MLP neurons of a small language model. Each row is named by its layer, matrix (down: output weights) and neuron, and shows model dimensions 405-500. Each number is 128 + 32 x the weight over its row's rms, rounded and kept within 0 to 255. Numbers have three digits each. A neuron's up and down rows have the sign that makes its largest values positive.
A block is one neuron, or neurons of one layer that tend to fire together. After each block is what it responds to, as a language model described it from the Wikipedia text at the highest values.

L6.down126:203176191198137072119218115131171109128155149120066140092104126090109109141180147122127155097118090122103181144134117133071102067165096126133192122077158081166154139149141124092070095149150105123114170084088166102175157108113117108105120107083153041115147165144096148105105047194153092077
L6.down204:160140146027145110148089172110136110109142174184108127057179179137173128109089098096148116112114109155161081107160141167146145088147096130133135140136128119119171090127131104151084108194101125117190114161072159146132104060110149105094151161108124096177111115100164116179129117120133146120
L6.down240:112164155142121144103162166128135151112197163200090103107070107140126166142113073118127132140109151078069134140155135177072099104162113146123166116115128112112135177098105158146098169109161179088142106103134072129133062129108124132100153115122112163138182157192107114061137153123117171107
L6.down259:160143195145103170127192177135180134155134149162095155101079126080126099097116106155140112109132122162184130197150126105126134099205117180126080182137161112151117071190155070093148144138054098133131124051133121110121184096142076106068135146110130122183111136150091141142094128083114159162
L6.down285:155210163126120058125171106114145134139082136118133140197142070127117131114118169119131117144163176117130157071095110117109132128181178150055146151143125109116126133186061167122166153113100109142137145128092098111138123101150143141117174166071108140139100145160137117058087090115061103216
L6.down333:179178140097173131105031175155113144133150072117121173115120158092142152145055085138186049194115128111092049106141117144133075114093120145142124155142126153127136133126107101134140156161135120114170184131072130181084144106058094078118101126166121196117061104085104138139063098138137119122
L6.down351:097097157188112094159183149136108162198160138122068089142124118107058155155129135177169108118088118138100090152158081095115083082142152119166156109173097127144094119133171130113124125113136142103130144140116155135104141127151130129141152113130070167128123162105101081085146088133086138155
L6.down606:185133126077181122128128174161159090148107085139145166197136180166126121140079085136090087128114115098112136108166101113081135133146108107137125110089186153101112149189130095121117134097157161162126121031084119163172124133135179104175107114114156174086147109108150157146125122142125093167
Verb endings before complements. Final pieces of verbs and predicate adjectives in narrative prose, right before an object or clause such as him, that, with, to: ass-ured, war-ned, sur-prised, told.

L4.down163:146126080154149124173135122123117112126122172164068143091129121086188177170130075114152128123090104104069075182167140155186123094140097126144127164133112107126146158147118116147107084142105175153185160132165156148108207149145132150099207138143145186081178156150110159150073146119101178167
L4.down286:174145096153121136113108094062124164132133143117083107136080123213092171079127122129132094163123104146171089154170153164192117113085182149114121107190150148118181092057133108099053123053095124150178104154094132069145193133171101108125049185154100155117111175152134085188110151091150099107
L4.down324:186081146119129111100130071182197142131219139109082149114113108146186166086191100142158183162084110099173111109156130139110156146171135110117115121169074082134132185168083087116123147176169121145121140137095138115112121100129101169134130174100152072140091143121128115167155105086173151146
L4.down473:098176107145073162148074131098165112152121076134168192153140155120158123104116125115098123170079140118125140116035115091120132118092097086157133139118098108142183169087139152056188118115121106150092141081116113068131111127191147158192120171152106178177105147128047080156137082153090208155
L4.down545:151112133113132114143172096153133125114125126153082087086113145140129149135178111102113062164144120095158152086177163139136054183078074142102171122093108137165110130131121120157150096166153122185124156152146119111114108138067161114097151123050145160123091141141196128124114139133102079123
L4.down560:148191106197111090117151174070168143129152120093121133080161171089145134149062122127147114112109182139123102087086068178158156138145165129170138094127097089076097149153111084083141098147101124160107172157129161183206182140077149106085115096080144156192107120106161139152137153131126183180
L4.down617:078118131152101113153116200132138147157109105122106156144148126060103107112108101138069105122067153130089124117163116146149141142174125096142133106122096159184131115141172158133170131113092095077130135175115158135108115140135181145153137172137160124093159152109123109130158117124168065117
L4.down681:173135074097166138156116098132124103087084116175138075123142133154079144189138070087115137125095088128126085102132119153141102096145149109153143236161115118139089132112138180168143162131136098040165115095072058128063111158188132149140100157137151134140132102125168103143139101133119117189
Coordinating conjunctions between pairs. The words and or or (sometimes a slash or &) joining two parallel words or phrases, as in endorse or oppose, truth or falsity, develop and implement.

L6.down29:147107128151217105113137122180132158149129164122097099147127131164096126095104144089080111154113141186147085132079118175109123075114097209111147105208094106121128168134130152141106106121118167188158127124165108141103168144196146098136136138123115159045094134134086092158164124137150132135
L6.down169:103161142102127095139156139127136170126169157118148095102070108209132110119103168155163121136123128092138126124130139131094116136066112059180113131128137117084130140098042113147108131145117125139179242133115158094132119157077134156121153112084085154129098105121103077162121157112126132144
L6.down206:110144142153144135162159173160093141139106092103123150075159116139128065192145137128237109111134153164100157054156121058117181166032112116102097140074067085126131086198146100108117160092134110107124074127138177102065146076109152072100148110174113123151071103175144132122130117162152105095
L6.down220:140158126148102128142112162121083096139159056146133151164183149135141145124094172117137102108169046130095068134095151144152163201127096160085130144157170053059142189160126160143120101129172136134160120121133105073146120118149166119127103118163109104118126212117118157135086119166093123126
L6.down293:136119129143116127172191166113144086139133119189137094089138103139147186108071159141118080181091160133093103108108157126077120114122101153191133104153171085131147111104104120095166117154156132120143154105141150139138119135135136141192115155098131151173121212154122122154148159101205120130
L6.down533:123165147195178110204145100136096080167107102155145104104123118154122126148141133083140107041106130105110146128129193158089148182111130139137089162150142141170112094117158173127066187110101166089190108118121098093130189055125132126123102086049147104177136134055160068131123187136105078138
L6.down570:142175151147134146173093092141101077113085156094157167137164173139131163145172064188130139101130148105138113086143158112089109092118184126135111125101119144187123088132084095127085093205141159131119094177179153138137148140107104089095147102090155108120114068141147129146156118138125153162
L6.down686:107141076163083144126193127084114106144174142115071135140120076126091153116077115179097126063082109094080115134115139146123161153107107114114185110120128163076133134133128136132063152193172089123104112127139134185185104174104229082174138152146115112186134163143144102116129162170171108160
Clause-ending comma before add-on. Commas (also "), " or ",\"") right after a noun or name that closes a main clause, before a trailing phrase like which, calling, saying.

L4.down100:176135112085169115143189096078127101157099114101122110171112081070177166194103164127142123129101112135133141082108085067113132119172144087107113106157135131106174110115154151088134095114134118153137113098184105135192158172105216144115148204134131087080143127140114133121089144138115108130
L4.down125:176105138144145049122200102145073118158203142115158115110159150095171131093107167093106080119112113175153155122065162117168115091137126136189091143094166143125154140114138169095123147104143128245171094192164169139099112105149176111229123101107128144132069116180106145165097119175155113072
L4.down176:136128108170107137173048122189079103131074094110107173142155093105162144148127172177165141094087168119188132040129113114198118070144122150130114142100075146158158162135085102088148193155061084102123120164141165079156151141135098102113148149130136122147107127072132099134090096105074119105
L4.down383:120109165122184125160057164105086124125144115140078123141105132118083138121096151159144131157065115210148083075077109089140128116150170123128061113172081155158130083153111146155159110094163130071156123145159125137131083124163126131118130145129167118207114132155158158108094082142148185192
L4.down410:139136117143111119109168124165108091109164143136121086133132128098140149152136133102156177095102126161135080010115145098118075111142107128143101201134135059163115132098094097120132177109093109146092142120178090126118119089138154150152099093158181116129103146124124094132106145126135075109
L4.down551:131143153079110103199073112132156193133211191087144103142086106083138067127152174085105088097157119159090131150099121159115106190121100124095089119144100081066162122178068152106130149123132139121114132069127120150132099147124092175118095193071148183167167105186101117150116133128208143118
L4.down634:102100111140131117119176076115133172148107100074135107076113133113076111147055127149125098138085115156104179103111125119116130099135121114137121087128179067142140126144094122147128077090205137091175123136138084129097127172134139104131109121143155159135115110179095107116149152125139127144
L4.down699:136073144123116135140155186129140176112078185159140174134090143102094109126115137122084103168074169133038098093101114074155165118146119085175143136152109132172082170094158124132175079123135200138112129146083130096177104067173072132136109135172143126103150177162112171119138147209165137143
Appositive-closing commas. Commas (sometimes closing parentheses) that end an appositive or relative clause about the subject, just before the main verb resumes, e.g. "The owl, a nocturnal hunter, was", "Jia, an engineer by trade, began".

L4.down116:103179177105168138157167139110122171165101081098200108177113125138145113146129132150119123135126195077117208093211136193155122131129093148122144124126087134145126133139075107158142097200134129112128088154116161163072187152127165102151116188086167175093096103126139159125080155078130153161
L4.down153:123096169128158095158095161096057149053135106137101155143143131076131158204077156112159102079158161123186183137199122120186119149149116175117171101092193083117085150134195091118102124118152123139146124077093178130127114065133133140165157125144125072079081155082104156096144126128163170156
L4.down199:150102118114102106112066149158050131109154116100152167107144168096109121111133142151091176129157114129155175123125098163147092063165152184111188147143137179123154060126147065205095124089118118133135130156109101145110095137078094105116105133130167122124120099098157182097136124149080189095
L4.down231:164157150130108099148118167182114121157147177103098120080156132077112104101137114126124149161124148038116114101162138171094146139175084118106155113171177176136165081172067183170117124132117138128141175154128111112107133117126108121137179113133117146109101081127179114131114117124134139167
L4.down454:148122091125194156103134160124105095097127138118118141171150097101133108072114161102111141149101140065122090115138113154132109097107084098156171111157145080100162120091124097147141096145087137118153018147074136153094103154157106116143123134177080075149068148117082115154107126119107108161
L4.down531:149111125123080160101220096128154151131172111136151155133119080120107124157117118079110215138099128113134078079124137189163137181117118173101121067140144056139116094115153121095114096171132146181117152147133144081106155104102150153126135118085197097129127107147142103127133141136149149111
L4.down574:123162167150163154111102076128101140143164125112164106123109119159167126134110078055115109055047132100199190122158099176149102104111152118136099091160127123158121159138158123113162151120099218138066145102096155116187140116136152138103123112122217136149094148164109092109100193130219097152
L4.down597:126084178147154134056206171151141122119141094143118158154132144142139143106130120146104134162099118109067107085104126133181141149151144167094086141140129137174195122071159068122117148094112162137146109127120166122052098100126149161111074087109123115118080069126149102116128157109076072125
Preposition after attitude words. Prepositions completing a stance or relation verb or adjective in biographies and reviews (pleased with, impressed by, disagreed with), plus closing quotes and the apostrophe in It's.

L6.down54:112152150136113139147177143132113094071058093125134160162167092129131095139100171134182152105136128086180131103121147154136143130055115068126161157097149148130154143112111116086121158135102105136138144116133131094169171204081176124128096131154097148156121104118095103133143134151117169061
L6.down192:160119152119155173178153165165177078136134106128137107158094138123070145098111097103092097168102110122168174107063096152154055128095163132069117144131131075085135122143101170115084143120180149139161151167117148095171130140216122170133099162149094148069140140155118102109140168128153105133
L6.down272:139084139103154142136130066117117067143161148082106075142165140089122158167087176118139126110128126123112077109114155122115157119062144066138138156138151070160083135105105114098099163142151069118164142136131094112042168094171074110118111153120164144043156238162145080052109169164189077128
L6.down472:168141162095099140152133142162235148119079150115118175194074132130109112093177113092155126148052101146141156073093130174148118109140161130067135175162157104133131161123156104172150183158136150072153104123109113136102165110166183116134067095212138112087066140104099090150127145133065151097
L6.down547:148094162154157191129161126128209143111173159166120149151129153148096159163125086142185090086143038099078107184115153142095079113131124176093140091130151146166153105150159149164124098148087173097074147057142159098146183114178091155158132105081136132142134157106151110152161127071136116149
L6.down550:114108104103104160138115129169146147088122174178040079117068111132065163110124151098163154107082110141119103119143130182081138148158138172090124095070113170082155104108114099076083125131117144143144157088129146113169121079126153118121125090118150177121097152125141061102116159129134141149
L6.down569:144160206158167142151152119148149147194168070098105143138112180115160091097033194104144101135131121165143079116134110170170059178145060103154167163142173100117182151129173138070138137119060096121064156099117154058095157111150154124128106119093111098175142181169141108143199139092174176105
L6.down574:134155076141108125159151161124116147060089086098155114143091152107102133142065154127131152159104165138153135152160184102135139166090159109139080108176168138177128147135135128099170190095128141138154090160126154153116162089091193133156116118124079103120089135128176108110157182117111107115
Clause-continuing conjunctions. Fires on and, commas, or and to that join a second item or clause after a completed phrase, e.g. "107 yards and a touchdown", "won 6–7, 6–4".

L3.down184:122122097143092149151191171191127135099196153157106150097144124069106125111116147213124146119143126089145130141112119126108103121091203063119091113116079105125163147155086161121165119178134117142148123140113139144071070072078119169120136105111126144194087131145066153117084139167114102104
Coordinating conjunction in pairs. Mostly "and" or "or" joining two coordinated words in a pair, as in research and development, small and medium, search and visualise; sometimes prepositions or "only".

L3.down665:139126122116169101146180096147131106131101090104099158130141141181083136149137133152129159164087143097091128096122153147132084136133117134133118110075139128151135132164150122134158122145122145110124125109103117164148151166148176144107120067129126093085098088143128087116161128146171091109
List-item separators. Commas, semicolons and closing parentheses ending an item in a list of names or places, e.g. "Grace Is Gone," or "Scharrel (Schäddel),"; also final name letters.

L3.down42:113191130152155091158185182099123178122123112124146076109159154073165099137099099099144123127107124128178097060146200174168121054171181173129083121162163102177142115070093142134190071180179098171094172212147167151121153089063169097109133206104135080144117086146166104103115141137122138174
Hyphens in compounds. Hyphens joining words into compounds or names, such as Syrian-Turkish, pop-rock, U.K.-based, Chiang Kai-shek, plus some clause-linking words like that, not, if.